Weights of a small transformer language model.
Architecture: LayerNorm before each block, rotary positions, biases, tied embeddings.
Training: a variant of Adam for these matrices, 6812 steps.
MLP neurons of a small language model. Each row is named by its layer, matrix (up: input weights) and neuron, and shows model dimensions 352-415. Each number is 128 + 32 x the weight over its row's rms, rounded and kept within 0 to 255.
After each neuron's rows, "fires in" lists the words (lower case) most often at its 100 highest values on Wikipedia text that the model never trained on.

L5.up758 [ 56  80 116 188 158 119 120 157 153 114  97 132  78 146 132 146 142 135 190 104 149 123 121  48 157 133 147 141 101 114 132 133 167 122  86 161 123 127  95 140 101 121 119 138 163 115 105  91  74 133 125 143  73 160 156 118 155 153 157  95  93 162 149 147]
fires in: "and"

L5.up377 [108 125 148  72 140 113 166  80 189  48 161 111 106 119 128  90 121 178  97 148 127 124 107 117 131 112 129 172  75 129 114 151 202  66  97 152 170 145 121 145  93 138 110  92 162 147 139 100 129  64 162  90 116 149 120 144 166 142 136 109 115 160  79 145]
fires in: "is", "has", "was", "the", "had", "are"

L5.up778 [130 137 145 110 143 206 121  40 145 120 140 134 144  69 143  76 152 113 124 136 154 105 135 136 188  88 118 147  88 143 164 117 128 153 102 116 138 133 136 157 109 111  81 141 198 125 136 182 103 147 146 159 120 142 103  84 163 127 174 124  96  61 125 139]
fires in: "a", "de"

L5.up861 [155  59 151 109 177 137  90  80 140 146  76 130 100 171 111 101  79 155 168 117 130 189 143 140 102 138 173  80  98 128 133  59 140 127 140 113 123 142 104  89 108 123 113 146 153 165  66  90 175 135 123  97 103 101 102 135 109 153 133 129 120 144 128 166]
fires in: "his", "their", "its", "the", "discipline"

L5.up353 [138 150 101 138 145 137 143 119 167 122 178  77  71 166 121  89 133 168 141 162 139  69 116 137 131 172  93 102 134 112 191 148 121  97 118 181 153 121 114 142 179 114  75  22 162 158 108 132 140 148 164  50 105 142  91  72 122 141 133 150 157 163 142 197]
fires in: "during", "after", "before", "in", "of"

L5.up39 [146 105 128 154 175  99 133 105  88 101  87 131 116  91 156 110 105 126 145 154  92 104  99 129 168 126 100 123 116 169 134 148 131 124 101 155 158 108 129 103 115 127  28  79 184 116  82  97 166  63  93 155  93 167 132 144 147 116 153 121 158 151 148 124]
fires in: "his", "s", "her", "my", "their"

L5.up856 [169 107 143 133 207 114 112 105  74 104  71  99  64 136  85 120  57 112  72 146 103  74 156 111 155 191 112 117  76 106 133 100  88  95 170  95 183 107 181 119  93  74 136  78 150 154  85 133 166  99 142 155 115 182  68 191 138 152 161 119 159  97 154 158]
fires in: "his", "her", "s", "apartment"

L5.up8 [137 148  99 107 183  88  61 178  73  34 191 126 102 187  93 133 126 181 120 134 153 130  99 123 138  89  95 154 146 136 137 133 186  87 183 130 130 135 127 149 132 112 179 150 137 102 116 122  97 128  69  75 132  77 101  78 204 131 148 149 139 118 183 133]
fires in: "he", "she", "also", "his", "and", "her"

L5.up148 [142  97 185 100 129 151 173  82 159 170  96 118 119 147 145 105 126  98 147 127 150 100 136 140 121 123 116  67  51 122 164  86 143 127 116 120 132 123 147 184 108 125  75 121 157 132  93 142 106 106 132 125 151 123  99 137 144 157 200  94 137 142 143 121]
fires in: "a"

L5.up793 [133 156 132  61 176 125  89 128 101  94 151 135  92 113 129 119 133 125  73 160 121 117 106 145  96 172 164 144 129 165 147 160 147 139 135  93 127 112 139 123 102 120  58 127 165  80 144  44 123 142 167 165  78 136 140 121 114 146 153 143  95 151  79 134]
fires in: "was", "as", "is"

L5.up142 [102 149 109 136 110 118 138 179 120 144 113 123  71  94 101 159  75 148 131 191 145 147 158 138 135  87 158 135 184  52 163  69  85 156 135 113 154 153 137 159 193 108  89 111 125 111 120 138 119 103 178 118 162 162 134 147 180 145  98 105 132 146 160 147]
fires in: "the"

L5.up775 [ 77 121 138 121 103 110 125 104 150 139 141 111  85 110  99  71 183 132 168 176 215 163 106 129  76 152 168 135 208  78 206 168  78 131 167 104 134 137  96 103  94 162 148 134 160 149 123 130  96 109 172 154  72 112 177 158 136 144 179  85 116 135 144  84]
fires in: "to", "which", "also"

L5.up179 [140  92  74 123  87  88 183 152  93  64  90  95 169  70 133 103 125 139 182 149 132 142 119 142 123 139 154 101  98 130 161 165 157 129  73 104 152 114 190 205  86  80  87  84  79 102  83 143 134  92 103 106 129 160 162 144 130 161  81 157 155 112  85  84]
fires in: "not", "note"

L5.up31 [113 150  97 128 146 131 130  75 156 104  57 142 118 113  44 124 170 118 117 111 127  98 146 138 128 154 249 108 161 173  99 143 132 149 117 119  82 117 168 152 107 151 129 117 130 162 111 159 142 127 146  89  75  31 163  99  67 150  95 155 100 134  96 137]
fires in: "world", "women", "year", "commerce", "centenary", "men"

L5.up231 [ 94  84 182 135 121 127 171 135 176 164 124  74  84 104 127 117 147 106 199 146 113 104 147  76 136 127 114  81 168 151 144 148 109 102  90 187 119 132 142 167 137 126 115 102 135 112 130 129 103 113 182 115 109 101  85 141 123 150  91  67 165 108 144 126]
fires in: "in", "from", "of", "to"

L5.up518 [170 159 117 118 131  62 140 160 167 134  98 122 140 154  16 106 146 116  94 129 183  81  99 135 150 133 162  65 138 114 137 138 161 113 116 145 200  91 129 125 115  41 143 172 211 129 189 108 138 140 120  99 136 157 129 150 111 153 104 177 128  87 121  96]
fires in: "was", "his", "not", "notre"

L5.up305 [169 117 115 147 125 147 179 117  90  91 141 114 115 137 126 134 139 145 162 157 109 125 119 122 161 117 160 109 159 151 123 102 139  84 164  67 132 147 106 140 112 108  89 140  73  83  98 118 163  71 121  89  79  99 151 132  53 133 129 109 102 126 108 137]
fires in: "in", "of"

L5.up849 [130 119 130 134 129 155  45  46 106 157 147 101  94 118 106 102 123 129 138 168 185 133 137  78 109  99 153 161 107 114 147 147 164 155 129 124 153 113 118 141 172 127  96 111 203 101 124 125 120 197 137 137 153 126 152  86 126 127 157 148 120  99 126 127]
fires in: "at", "county", "for", "with"

L5.up236 [118 114 143 154 143 153 122 170 161 141  97 115 140 108  90 184 156 135  81 147 146  99 126 131 183 111 116  90 119 138 101 130 133 177  99 139 124 154  59 118  86 122  77 154 133 107 160 175 144 152  99 131 104 118 101 131 123 134 112  91 180  87 147 112]
fires in: "his", "s", "german", "european", "their", "soviet"

L5.up363 [150 189  81  69 152 146 182 164 115 128 104  97 128 122 141 101  95  68 104 110 148  18 123 129 161 132 209 134 112 151 120  73  87 103 121 157 189 129 180 134 119 100  57  88 160 129 154 152 195 115 209 136 101 110 156 151 131 156 140 133 132 109 148 163]
fires in: "the", "bacteriologist", "s", "finished", "died"

L5.up823 [108 128 124 147 165  67  81 199 100  78 118  94  53 105 165  69 143 129 137 164 198 113 146 125 116 118 116 139 207 147 137  91 179 138  68 164 117 140 141  53 132 102 130 160 145 118 106 101 137 146 148 155  88  93  46 152 117 130  78 112 164  96 124 107]
fires in: "he", "she"

L5.up56 [158  97 157 143 165 164 142  93 170 103  89  25  80  76  96 163 162 119  99 120 128 168 107 110  88 111 165 176 144 192 149 119 175  97 136 119 132  92 113 144  70 128  85 128 189 129 116  65 141 130 166 119 156 108 124 120 122 148 156 126 132 187  96 110]
fires in: "for", "in", "at", "require", "show"

L5.up633 [182 172  82 140 132 114 124 151 117 126 118 103  14 117  72  80 140 146 159 164 206  95 105 143  92 130 134 107 139 104 168 163 130  69 110 174 141 126 101  54 126 103  76 111 117  82 114 115 128 159 202  99 183 128 125 127 135 149 131 108 157  96 165  67]
fires in: "the", "he"